Part of a small language model's weights: normalized queries and keys, attention and MLP in parallel.
MLP neurons of a small language model. Each row is named by its layer, matrix (up: input weights; down: output weights) and neuron, and shows model dimensions 144-239. Each number is 500 + 25 x the weight over its row's rms, rounded and kept within 0 to 999. Numbers have three digits each.
After each neuron's rows, "fires on" lists the tokens most often at its 100 highest values on Wikipedia text that the model never trained on.

L3.up702:530534490493483517538493519507464496494458526480515478532496494525474510513486492487477531469512486462479475490487496547459537493514540462451497473511497517486462493519516528487498480454540529502473471514487508511491524495506485512458486509502524526488519526472465530507510446518508493517
L3.down702:498502495471497506521531525525524499558502499493489523487486530489534512533541481521472537496517525510452496460508503516444501498481542476481499522468505479518522479529466513533543522524518506531478523496524496506500510503531503508514482500495486503467463516486486474526522518529492488491
fires on: ".", " of", "ier", "on", "art", "fer"

L2.up698:485492503545556520504522518476491491491505506472480520515473508487519498505556474482495504532480531512495475567484494475485543486453479495545506514527490486484478461516461480521522522516492477494475476502499484467485496430497520498451538495536476499476528512490516513538534514516495498480
L2.down698:504535543514450499489534499487512482485498501470513488487516450475501465570457486523510493500497494529519524469504528529506472463530509523516529474494529523480515473510485545500504498524499536513524518491507527520506494473469502489469467478493496527488509500532500510474498520526490497506
fires on: " to", "ip", "p", "s", "vers"

L3.up452:488485483483457518454466505485528505545490503515485467552538512527501533510464504516479483458523549520493520536499467470460499501478488528450506469489438475500501515507529517508476457523506484480539536480502487486507493512533457484480492490560454535485479501544501509479469514469501486456
L3.down452:476494568530490540481483529529497522474560521512505469531479531515497474527534479502431462523470483489482505500477492477518483493478495504524533496501521535500517497549472560480453484530508539467484540500497507516486496500486492518536507516523527503449464445479473487515554508487490506529
fires on: " |", ":", "ent", "x", "el", "en"

L2.up357:471506505517535470508521463471555518463482528452530490542529500510499504499486479485506461491478485468539479510462493491546510479494472455477436492480528498526469529522453525489503493520529479500467488464511489554505499512488502535507516487515519495497512518470486510484471451519505498496
L2.down357:541483504531463536502531476491477498503493504493483519500493521538524493463518500482512497511488496469493481499514512467507557518471517519515532481462484492495482456496473476484478501486525541483502510480482491436549488541497511457542520539458495513504525489487484466502505476478486552534
fires on: "ing", "ure", "es", "urs", "ven", "ire"

L2.up482:494501473535502485447532503467493511474449509508488510484516518510494509534531521515519496468482484485486505476540431488519508535492482499505531527468500522560525507512466514534519487537510487494491486515481538448524490511488482535468533503528510501526487509499478540469520478471480507464
L2.down482:477501498518476559474460488483493490513469505538478482469495501478485509498518508502523535520472504466472492515501490480491491505499486566520507480491505472498481467515507523560502484485494478490437518525509512464485519483501498513492524495509492522473530511499519554473512488503514488505
fires on: ":", " of", "ight", "ph", "ed", "ay"

L3.up144:512530505493524529529525492502474491529457499540475485508487479487528513498505488491517466521530530489506520489477539548485476532512514479483461493480513527508545519478460505489507474501567480518506520488522481507505518518526484540476498489472465448460500480527420487500503505458493527511
L3.down144:535477493525503533486500539507464477512517507458500482497482535528478528525522534498461505507502541441501464469477528483471491506506516484500475551450488506521506535505488541495500496483519447467514441477496509453512510495482532448486497471501521493546487515488526501528487450528525510498
fires on: " as", " been", "u", " and", " became", "ur"

L3.up95:496466431535485503458541458512478510512532503481553486520492486488480535514478458508498523514491461516458516490482508453483490559508520488463447511475509503497488526479479439472480536513549515540540511521491490520496470492531515535512492555499530484437465522525514485501488503485518497506
L3.down95:474485500497503539485539500432536494492469489509565508501490485508477553527490506520499470540443448517506449522486503473513493505482506524480517481501482493484535516531510524536504466545517531499507474520491493526496476489497484477520513450534498458488519504469491517478474533566475508485
fires on: "s", "h", "r", "ad", "ig"

L2.up1088:421486532491487529501516509466471483472549511477454495495535537515493474468515508552531509463476477524531461512467482509485505513522512511492486487502507479476483451519489494536449481522494502488532524526515526459509491493490471517518476516509486510498500517526465471521490487454532495478
L2.down1088:517495514459496484503505485482492508563477436497535491486534526526447484517533511514512505519493508479508488530478455534518521488535487459482542495500488489503469489455499493461486506486470496486514493510498493501474500509506466472488522519530511545516466542510470513479482487495500497472
fires on: "m", "ar", "r", "n", "ation", " zone"

L2.up665:516533506529489464503509513507485537469495525497531499502466503501520480512465523470486471482523464500538491501576505457509528479512519531524529492508474493527486521541483508503509519473540500540522501526510503492524549551518510475543578482508480490510482512511472500535531461533474481473
L2.down665:514506462492494539480487516498463490475548482516484470488465501528513552473508466478552495493524521498469485523472516554486491491452468480487502519478514520516465535502500432472514505485459532515481468505473510493509527502479543533469486510528478487481507487503469530528461539537510501441
fires on: "al", "ville", "ed", "uk", "ur", "man"

L2.up640:476516541513506505587488471509547469534469514487464482498515489491527473494514493519468502499517458499507493494475498541558470509520498513522467458496538486501509512484517569470484497500529544484482503493495524500442520493498517458494465534542517557489504534488515512476510482492514432498
L2.down640:492494516489511463505496492481519559491528492514481492480527528503476516518506502548466507484550552482474497491488525463519480478515467485480515474533500500519525533464471462487522465549554502550519491504523501524480516511504525514521460487537521499488494462470502482473459485534487504486
fires on: "er", "est", "ic", "her", "able", "in"

L2.up429:514462490516508494499491541518477484484475525536512441483508499506477504516486490550502484531514541505512421536509472469476485506491528479500490501438503484461541492457460467506495548484536547480507499509492511503517545423536477566466478494521488520506452516491537482469490532524489506497
L2.down429:478529514487487521513465518498486510489497479494455538501494507456460550500517504509468509534496480498546492559489497445470490531494521517504492501473492518473513500462484508507470532518482489514502522490485565487525467462491468509505476523505555529486522526498518481480496503512481528496
fires on: "al", "s", ":", "t", "ens", "ant"

L3.up85:460463497526502544493527516515507519466482512483487529481497509454542548518498529531530543482457490509466487486536516481521536532505546508497481478518463476517503509483514469476479551462466549499511530521527510554486483494523487503503471546443533481528484528510485522465499503515511478541
L3.down85:502483492523467520473527501492531547432488489507501484505479487504525426510543511506508522462491515514530542501467520506499524485514488493503498501496522507527519532504546513497508508489482492505521515484512504546490492483508498517487545552480496528501516535473472555525555516508511460554
fires on: " The", " Sir", "op", "e", "o"

L2.up786:485523480544497533484496557473504508478501541503475527512522491492512489525502501524437526504495476529477512501510509482500501490502483505498499538553522514498537541505534502501512488549497528510516469513530511488474531490524535480507474484525510489497520474481488487459490502477517477504
L2.down786:496489534480515468496530519526502498540462495530519496509512493473505498482513510479510442496504496495531528513491466487513484557506525514529488479481492557477430551549521487492461529472493486481504555435503491492468461511462501506520484518530517488551482477518533490523542508505475506509
fires on: "-", "emb", "ab", "w", "ising", "enn"

L2.up762:475497491503558541499491478499495466530531498475493523491514474451493498553489495493522497536473477538499505498477549453509495536512476516532452499466483503472495449450490484487511466496442487477488518447481475542520520495521529521507500502513512492487514468523511466520493505524521508521
L2.down762:481504484543469454502516464526528491516491470548540495529477457509445548507481505452470471486492501503520481540501493525475484504516498482512519497527552465555509501492506478495487529553478502544507507482557521496510485471491446529520526516511528479490486489512473473502491512521472475496
fires on: "h", "r", "eng", "and", "e", "ine"

L2.up257:540483506502508531475541496543506510463461519525517534472495462490504511497461474489537518500501487500503496473489515488527480522575494502511509496495521525507492523491486526459498512484514503494528490438506463530495501526526483503487496521502553513504519467493438478550480544531546509495
L2.down257:473479497522515558498504484527499522479531534508538533433497494523496517514507502494490466535486482485493502548484492489483508465486544481494536531481481517500538526483474508511459546503496518484530524481563495508486435496508482466495512517500555499472501468509544500503533502506461515509
fires on: "r", "m", "ap", "ö", "ra", "ru"

L2.up149:471484519461532516449521457500516506462547512501493490530489493476517479475479543513522483501478500532549468480526459513470537539478542482512498463486452543483482501492518479521522476480525533510527485491587519454502500477490505482451477496501503482504515487511497468511501488504488504512
L2.down149:541536526478488450521482501511484493463463505505519509484491458510534482532475493500509484517519497492481488505472532474498484468523471513509505472526518517500463529464505537514483500521451506532460525439459524543534515500524480524496448490521476515522532451500495545527494476516543482516
fires on: "ing", "p", "out", "ch", "th", "o"

L2.up322:485468457446492502457523504448495460469471544489505553497494481518508483520551520495530547563523468477494477477478532447461499537496517497492477473468496485487500495468515469491494522443485503490491508501492517483459497515537520521481560500541512480478517531473506465489482519510524496496
L2.down322:509499536498487493538490562485498497477491513456484561454515513477499533529477487499512493522496527480510533511518468500515501536510504516469501506487495524532548466505475516494520516484512456477517487464470470486516466488486519524497482542495536473492497532502475495508557489484450498481
fires on: ".", "ing", "s", "F", "h"

L3.up859:481474495492546486480501535464521492494490504533495517503481483491479521452494483484504494472524532507504519511526498511457489493478492500488467509537478511533504491488519512469522488494473542493531512466516484522480531514483483507469510525482487514439489528554481474492517533487558488470
L3.down859:519541530521489551498515505453547484523488516491484477515532521470528473503511536516485476459511489528502482527507513453501470506504512529518480489505514520488474516502508513502503491519493460491533513488465473481545535509477513488494510480539523515535497553471466528537507484535437517481
fires on: " of", "u", ":", " as", " in"

L3.up868:506469508513524572497532478515469519505440497504519476491500472477490476506438512538500495527476527483525471487474481513488529501528488508502485515445514470536482484463498443499452513513447456512531493509504439524502504505518465515518518526517466458489523458471530483515468519473524467476
L3.down868:519498486489501575481501488510483515525478504502511496534473513486511515461484478497472498527525517488492483509485513505494488536543495513502505476490512478510437497567531501520513471512469518519492526486469512515496455540473463482493524480461486532505491463507499529512482473536479505524
fires on: "re", " and", "or", "e", ",", " or"

L2.up906:492495498454536515492504534468467534567477486480494498520493515499517493460467469500538460494501505475476560493542497531493483506495450517505496498550525496523464465460499501534549522501481473506456489497499471496497518483492525504472455505485522473496490530492482482503525520474532528484
L2.down906:493540497534482481494537485515486512478490535481476478510463490462529520456514503498512495482480488519510452519417503499455472470508507511505453499506536550415484476479496481467518530518521518499489507504480496499541501525495450495496522520538492525520530532529474493504516486519513511499
fires on: "re", "red", "ter", "res", "ing", "iv"

L2.up1233:489472493484519517536542460514513534509471506440501493538496513485478523483508490505517503516503529520517483516496524483515513491543501479473535478507501566450493495513489521507440512487528485431547477495472548500494538478539482522463485440510517489517508508495476522545490500485514527466
L2.down1233:474488483480483504515514500519510490478493509552474480496498450500460541475525467494518483467502492498514481508449470502499483511500472520511501471515476478500530464494509538502551489524483495519521472484555460495469494531519491463451475460511461491450486529501514507519544489513525516528
fires on: "on", "o", "ad", " of", "ach"

L2.up260:522482514527488506485541500545520487517517496520520468463458510506530473476504505469510494522471486504511488489491553461494513501468534506452503519495536523478517478490500502527490479494487471457487483501470539452489526532478504529475472457516527580490474499491503504523526514450490461484
L2.down260:497488539519516527507481545482519493536530539485503471483490517514473522520523493536536549495539461545532523541488486505475478507475484512480487493467489522512473483535470493534567468456478512449487467486470501532491517486486486465483514509501507494534480461490488490566506495493472520536
fires on: " |", ";", "ch", "e", "b", "ug"

L3.up945:519526497520489475505450495513540471506529467533512481521512488517486478505471528501473447509497541531504509490512463515505485527464488548448522472489478495530510442528493529460479500560514481456470482516464491495495499463537511482475454531515488501483476493460496519495513457511533514490
L3.down945:541524527518519469468529458508521507507506497539460552498516489472491528584487564514514471491513495521483512469511516544506488492503503516508475482516506494521526484478511558469521458527474474495498500498475539512479471483453507498502475466516490514504507481503474509515532501484501501527
fires on: ":", "|", "rom", "ates", "ay", "ance"

L2.up861:469508495534484505524536478552505486510545502508486520498491531538465475499513478526494490493473527540547466454526573496563456447488498468481495508491537519487517488433495489476511483531488483524498507500449467482527539468486523476483477487539545459510505450481479518505472512465496521521
L2.down861:509513482525463429531515526516509516471516526479474471502508451468568536548505518476528483485501504518508520523501511501475463508509487502523432483496491450525501507486474523507529498469492513482485505518495556515477495524467491525472523460466508471533510511487516501492495477528487513483
fires on: "n", "b", "al", "end", "e", " to"

L2.up513:477507508531507532496529533491531500546494503472504505508474499474526459484516527526529505548456478510487471499530484463508494504526514474474515501524483474533457505499503467478510538539541541503463435487513492480500497473499509535510524484482474486515481512488481508490510537502496497459
L2.down513:511522530500503514506492516538463511474510502481479500477479483510458492496536509473527488506495430495515537480469492502462519510471501455476526497479506490497471506501464516502503493517458491540549483479548531527492494518486533501485525504516478479493520452495511522507545483506492487530
fires on: "e", "t", "ur", "i", "ts", "o"

L2.up552:490497462468491472486471505494519516495488485502517576465508537513554471462511516487473451509480516470526529512484535456529536508471515525499510505557515515511500493578465505528486516516514510473505508488503507487542479484486482511535515499499496487524495482503518497491511486522492530489
L2.down552:480518499497560503488488500484500483511484455526501463485487468521487485483528492489484469494518487494479504535521473449510527506492549504506492503490489469504520504496514506495502482489478487453503472503556510478477555454524513505486500485486522491486490508518525474502523507532533513527
fires on: "re", "ey", "y", "eb", "em", "well"

L2.up815:478507498502506495531530506452487493519489480491500459513493479496516490498529471497558526491478492474465501467514503490502515430501513522490490469479482509527519501479528501476464509477514493531507505481477499494491474465508497463491504480494495536497507484547509513460510475496554501491
L2.down815:485523485450507509481499475514525479494512503496516517480482544478477461489504521502483538511526524515506504516511509492533477555493504462502505548526475522485474561494510539522536485536495497481522461514515525483520504551512509535503473486485517546446465489471549510553516526493455496479
fires on: "y", "ly", "ph", "in", "ady", " or"

L2.up1208:500492475463469521481521501507555499491483516507483517497471554480515488482510480515481498522481494474534473513503493458466503473505512462485489514497539528528566538493473538522484461503545458486485488474479517512530540499487437510519516465504506518496459489519513505509516522524502454470
L2.down1208:495502515489466558480494475517500533512483533515482499469478459501548529491525500539537434523436489460492530482503496478475512494497491532493508516509483502525494518500474535493526485489514501493514505508493484516467491471490493463458514543479465473518451512507519554535507503511493544467
fires on: "est", ":", "ight", " of", "s"

L2.up111:463497464516553549452481491517529453514439495525476461492515497508502493492485519500501462474459529465490503468512472512509500485481461565555528483513501496479513512521512523478524511464464472520524469504446507510496488496499493491463521507520508479509483511492507493470461519500552501488
L2.down111:476509464456514503448507508516474522527502455483465507533497487483499520443535498530528498501542471490518514459516489481561521519500473492487477520554457506500492498474502531524452487506504471518470513498489492472523475504525478491533483514505483531500528465485537472541529475477492497485
fires on: "un", "y", "ul", "ly", "st"

L2.up181:511555468464528528498526484522535511534487557461515484478501537447481482526536515487511487493520506510484501538524502478496496468483485567507488518503518520503483456534566519491473528507547468465504512495520463503503509504498469546457506455521487523491467522454503505488527510495525561471
L2.down181:479494515462471456484489466548442564477475531521510474491514440500508558475468514511489449486521431492490460450481488527510526527515489497481476484510492473503543520482483502503482497455522539517545500555497556527522503491486476488489505536435503502552488500518514487468496524505505485479
fires on: "et", "y", "ent", "ir", "ar", "iz"

L3.up198:503507463512467564459517486498464468465505529487458530471521562524488480479477499441466485481520513511484426474489513478482512531480493523532504517524487539503531491497507501497468479531506480505498518470518520507457483508543531497522509484513502521497521541513493503463519512474508509513
L3.down198:480549515466496503435475534516494476487479487500515485473485494501519505546476528509512494518464507541460475528507515474518512523519478490524540502463540506498514531482453552504478514552466500472530498496524463507504454497461483519485526468465496536515564530495534505512533502508492491504
fires on: "p", "de", "P", "ort", "ps"

L3.up1109:548508464501487510486505558486514510532485516512467486504462472532514519443473505460486497472460502545555504533478537503492529476508483498498536479510517502468514538485501464488498509506531514494492500516521543501470472553527476466515506481522494504539465477515482516476513501479501526524
L3.down1109:509497496483505541488509485500521493528472495493511488470475470502493522489480496482503483500504510475530485498536512465502524498486527498522511489548523509485550517496512526476521525496498542529491483496549551446462491525510534518514507528444549504532475485521461470458514486510457527487
fires on: "b", "st", "eb", "p", "ib", "h"

L2.up572:427509482480508485499468455517510507486543512478471465473475508479483473461515486521444466476493495508539551487498509504497474504480502488480476493478459533487552482502521531498453522509475496556503514493447455556511498512492501479517482471488478490524481476518514516485453491538500474517
L2.down572:504579509502537551542509520496542493474450496491541477469524512498493477497479494465525535509480483519498503526473509450493514501491474499520465500482517498476495487498514504458580524537511519494521441504502491522536517498490560503509483458488518522470540460493474505490461488478523507482
fires on: "ony", "c", "int", "ot", "a", "my"

L2.up447:511473500492556484518505503537498504486483507507525516500507443464482511512517486423526480528464500559459508501486438525514534473530508492514507522518531521499478482428529462519479511549514471499550496496480494468485522522507494466491496535468512524523500523480476470535443483497499521491
L2.down447:522505492478504493538494502500487526533491500534505465496536520499489523543489483465503526441460464520511487554516516477486500537512507469533518503503463512486530490521509498501521445508498508475508466498484496479493565500530483495463525478480496457494494537503544496528456510531533470453
fires on: "n", "un", ";", "leg"

L3.up927:490485516548497514475470522530503498471484492515509465513459449476526548459452546489522501465453513518479513459534494488507472489478497463484543512508512500512515484484503484483482517522514491525503534531528490492506470507487523470474479470488501483496529511467471525530473505510490473530
L3.down927:485548524502478481454490495509547480547491480503516523499518508521508506460532563493512494529465477483503502502509492481514489514525543515505521526503483483495513504526502470470471510493499495506457483466471521498475526508487457463489522506490519523495503465503502511525459485485527514529
fires on: ".", "ab", "pt", "T", "B", "ic"

L3.up558:467497483464498486488513518502485508522477531502492445501506533480516474523516524501502533509555474503568491478530531510483518525492494514483532500509503493487552487498480503492495508506521517503522476537518525460523461470518509554480515491501536546483512502479490498488537516505464508549
L3.down558:519532468515499502503495493472493466469459527474483512490476480520497503498481512529480506452497481515513512514530476460477459493510529462522478543499513520476509524523528537496410534553520507516535510469495526499474495493486487503549511554530460512508512470462534493492504501479529436512
fires on: "t", "an", "o", "al", "en"

L3.up1179:501488522522484460452467506520476458535508512546490492485517479535490515495515442508484531493526515506539492491560487516477481504493495516510503486461504483503464509448526510496506434484502562470480529542502455519521503503480437537478480473490467506489512508546504466517564465491470535444
L3.down1179:481501522506490447512481484483500466489491487535506488532484508447493473479529510481479487497549540481507459501486485539525525503485522464467507500478535481563457509479486481496522563533517490515549500491531472469472478460539497495490505470531533473506500527440490540476549503477526503457
fires on: "and", "il", " |", "oy", "al", "est"

L3.up721:469490510484527491531491470499555489498487525541552512466519502469497518555502531528490511475460498466488496466515507508477457514529541495483512494481473538503523488506522478491472492515476487474453475495508497456541488483525541527567447538489511471531505490451451560482553512513502486517
L3.down721:488488531496485479529441514493505516474505501498474513535506523497488522519489499483472506500559533503491471536491493517487507482470498474501544492520506498518471524495522512509485533480478485456504515514506524513503501450504492509507522507531503464520485551472469532472493473498476485462
fires on: " Ag", "d", "9", "ak", " –", "he"

L2.up1113:483553511484525502516504483539480487497540506456521524520506516496479471494458457497501472507503529539514528476524524518500530522431516488485463498517505448477524473523486500492459492506487494500505479515522512516513509483501519494486501472487488512494493483522479524501525506506499497499
L2.down1113:464526477459494510453474518467488466484507463491529514496507504485516514486490542453459496488528476492508538520476488457499514490483493470490506488499494516499516524439504521516501490480519523472468505514510544514488448488536535492484480510502471550449479488489497498521485528506487490517
fires on: "es", "s", "c", "ab", "p", "a"

L3.up574:470471495498534468505544542522538424514462517462512477478509528451487473479519528507520489479501423527514512445507539511477491536504504472512476457492490488501498461469478544521523478525499424521520497533532497511502469494519491535538467487502507501495508522544514488517530461441539480495
L3.down574:489466505572486511522452525517499480462495465527520497493530490509512484473492501509479493532501522498509513498504472487476518478483541472534519509522488520524509493528547526506530543473539518469515458473533532454506523455499520461491477505525505532481517510496533514481526520476486498487
fires on: "y", "at", "my", "aid", "x"

L3.up1035:495489463498517491537481460496526502474498505516467474540515518504513491499546503494463490504490514505495481543484524475435510508496511507488468478482474498473493520491473527484520528517466508453438487480516490411502504527514502468524519473520511460486474529490496476524527475502455499507
L3.down1035:499492493514550487558479517514489494499478507519499490495457467495558502558479483449444480534481474489507514497500496464485494543478522458463533530524473466539492490501467482492504513470543498445495507500487534495474502486504506480448521495449459500541526479531477483468463545514509508503
fires on: "th", "s", "m", "ph", "st", "or"

L2.up164:512531529467539503510507474477469461534490530478475489517473565470500514468501497508497502498518499568496498503487526533501472530467532505494520473510475472501495518487493516487541495505456520506507505524508476482518484426487503505488532497498459524510452501468462515547476480460484507551
L2.down164:545513531481532497514478475542506513463501508462463487546494465465512503531511514498476508511536485537501465495482481490448518469500492506523464486472497537506467500485508480524521483532490506523480510461517518503493488514534485560466499503497471495497550521489518525498488485522534511501
fires on: "o", "ing", "et", "cl", "cept", "cer"

L2.up146:550509538489509493493514499507532473471518541456510527533483490512502476433511543487489499489509503492529517474492465494542511467484497487482480521481508509455481524470494518530512502493506561488497486483466502470501515512521484510501495487552515472527503497496474492521541458496521446503
L2.down146:538490516526485539480484473483521497432516483514471528529477471524483496492484506510486518513473523541500556501487494515517475530506489453503500504513484526511510529486487536515518488507417485479501517531461484512492481468486477437583463515500428461463521516503482466520469498509472538481
fires on: "ach", "ay", "use", "ort", "ling"

L3.up791:502459505461503495462509513449492486540506494511536520538512514493491485512497513510527483507506534519482483472520461482430499476485477536497500513514509446520493512498489478484458504476489517485446509465502503477492479449464497494524516547560536497475455503449474535467477467547511457478
L3.down791:507542530499516541476497520501473488504495518502470497468523558485502518481471534510483521505495497549484513531486495538453503510511462471493554523496518495490502519535532500545451522490513526470466475441495466522501509499504477490481512492478536486515456516471460504497522541534565509460
fires on: " of", ":", "°", "pl", "ort", " area"

L2.up53:507542547464478495492494516480516531537532488500530507536466491488492513541503489483487462524444473458465507495519521586468468533469522470460513459526493468481504476503468509523520512526469477490496513488463494530499513507473457439509522477509490514523514503455468513475468530472519507493
L2.down53:486483501480494509500495496519479491509505482529523534470479521518484486464464496448514501486528490521479511513443489492561518503499486508525461514522519505516519498458502426510482508563512499477476542513468518504537532505480522494518522525515552509491494492506516521513496487502494531495
fires on: "ing", "erm", "ough"

L2.up851:533470459459480506497515512485439509515479509502539505501496481523473499462496494471522491479500488501517509497521515531539508488494476511491462486533540508506521497483522440532491515515445525490473495498481545566480511512518508484497481534529492496517528492502468491537460536505490499497
L2.down851:486531511506472490493498524466507478528509511468560492478501481537500465482495551481496501514492524489471471508474518480464461524500527493499477479443540483491538508497462525534499478511482551553556521493519499497494513530521500489504483515499494484554476499521507503539505513510459531530
fires on: "n", "h", "ri", "l", "i", "st"

L2.up522:512506494532517516548486487469480473506451511495509447502502501434495519539482490490454530532515515482476473519499461481483506524525459522497550496495474509496459511506476487499486486528467534480528512487500505495477561522503546456507485526523483494473493486476505493499475472515480507468
L2.down522:491519474489541565500485503464487514525543495506484530532509531503513530458513532485495529525472475503520506499474507528515518510513493536548467495490517501515498504527503558502516501535506491524481539483523492470535464453521467473468511459487550551504485462484530488478480492487539480507
fires on: "\n", " Stadium", " UTC", "/", "FL"

L3.up541:485498513474504476499501473489481502509501461517485488487461521497510497505524468546506569471500453496523471528525487477538504509472488479481500519481496515516463553496490491532510519531523503520460522496469449483467510522500482501534485452508542487506510509474419497490518516498467483456
L3.down541:524574465515489569471481493511477480491506490566517502495509525489487525495535528511503500493476462468479489526492529502484500517518531493488496522509517499556546485476505480478524486544495489520481469495503472469460483510482530489496511478558484528481485545468522495482499483501506511476
fires on: "ov", "ed", "ev", "er"

L3.up1095:517454487490487478508508525490504513486513514553514497492520472508481479530453489538512502469494478510469513549502516470515458460450524483473535490492464501505452483515533485501495490455533555474509552532521514502496504491527502492494501514508541460505442502456485451515521523518504523499
L3.down1095:510536519486489431519496514508508546530433472473452521496526493509492520486516522447453501488493476509539471473523510468492509482545470509506501543488499482501521509484510495504495484539487506528542526488516495525516494565522512479518456516480488515517517498530483502472523553517463464493
fires on: "or", "re", "r", "own", " Mor"

L2.up768:520460492498480510497502464516512514510510474475538470476505473532470525494512533464490523450540494457435496490506495483518491485476530479449517488502453523479482473498464518480483511508449493514517496483478549453505505487494513509542526510519529497497509484482481520586496488509514495498
L2.down768:498539486520570454495508521504495524485492491540555473482507515473526511526497495495510524498487477491517504535513475519497497472487509517483489485490465467504468510474462507511485549497533489435473505518501513483498513532494536502520475523501466444465494528533504442440485497497510495492
fires on: "or", "ed", "red", "er", "ie", "s"

L3.up1093:527468521483525499510497528474478537514523481503499529469489515480472505522535445529503535482512473513502515468477468470540496556502481540545521463546504505512482444509484541498507455486485527571486503531492495536485473519486490495507508504534561525484519516480483503455503486522499550552
L3.down1093:514508544531460516510493493511490500535509523480474499518512496494530494458486519476504476520473539501497484512527540523503479463507524470484483542485483533499488555494480497533515514544503522429493465483521524494497534464479506497492444506486482459503469481465583494467523511521476503456
fires on: "et", "port", "ie", "eam", "er", "it"

L2.up799:545482503466526530497545514485524506499493482489525480468493498496539516546471481468471472545496472459488491479490503510496473531457531502493507501471515496497458498452485455522468499496482529489538534508513543456558509457494439451474533483504494471503488550506475554477498509522515546516
L2.down799:489500490535498432508449469484461502532549509496496551495467472517453531517472493481549592478508508482552491496486475518495504478515477492458461487508491444481545516514498517474494510535482466525490498462494478510489502476506554516544465543515445491486565476549522477503476453491519515476
fires on: "ing", ".", "ines", "ty", "s", "n"

L2.up990:506504459478500474451491494475504504496514512475501506471521527515521497506523480489496521507496488509593511494505467483473531499498495506501490524517519486469485520535469510504509476470507532475485510504487513512466491471528528479515507584477470483514475476520506524490518489522475513497
L2.down990:447519509514500549496510480520500466472480517463532518453512454530503418500516496495494470458481492463493482471514485493460495505516502512501465488468541501490523498482514475501535511491506509529478522461476523536509477504493480457481511479480505486546526513517487517485483534515511518544
fires on: "em", "th", "ug", "ook", "i", "eb"

L3.up373:477520490491488478481530508517464521530499542475499495446464486497523517474521473514537549480515513498486509500530513496475465533486477522507515484459488461503525485483459507481445445502467499496508488463479492471482485516472520509491457483502482468485511483533530426516527491514492534501
L3.down373:485498519485487475500497490482493464520458553504541507482487490497499476509552499466511489563511513515497428522427488512534493516485501514511552526496547481524521516519449492474541514493513501499509499474534501505490511487464462501449524504522460473479500511533514502442489505510534482492
fires on: " |", "y", "z", " (", "est", "ro"

L2.up282:500501550533505504512497464539488515551503472508531521525470533455482471494449507498502473507494456553515492477508509462516511527502505506467542497503478502484481478478481467498483491532540540536509523577505482483522511536537448514538519510471481495510482515490491511536456476525498502495
L2.down282:462493514432482497516509497523495478507502536502476512515519490523476512501522500491475503491518501485467487490509514502494526486512460499531538531496504523491482525516504486505538525469468505485530471473505501486490490512506478480519485485465511470562510485526509492511515488470506498506
fires on: " that", ",", "ar", "ed", "al", "ist"

L2.up602:510520533522514458517516535470506493503480534452522494460496473482539537503536533486516517502493444504466476534533500526456503504497488460532444528493474489451523506530525512536469520494462495520496492508496540489488500502510532523494542459484423491519528529527476458486562490481515502521
L2.down602:514580506484435530497504511470485539461524468493446491521442525515528506509462499496452519540451497505515506505490524507564491511496478526485539510498513540555525487501463540475519516520525535460482545459481514505477495534498497489520501517493516489524535488465527526520477518501527479562
fires on: "ness", "ity", "ony", "s", "ens", "d"

L3.up635:471494496462526516546514503508489505510529510500489512504526502482512476508467495479534490467492494481494464513501529499480471475482521513520514526540541494457464510534501507475509538458514505444517477539479466496510510530496520505470445521549505532478502493493470473513517540503481453541
L3.down635:517505489472440483496511501490512510487550536517450478467473504497524514513472516511475471473472494509467483514470480453551508463521493536514455460462503539468498506497510504516496450499494515507462522514470494499465498503505517468555438527492501485512484482504511523509504507509534479488
fires on: "in", "com", " to", "er", "though"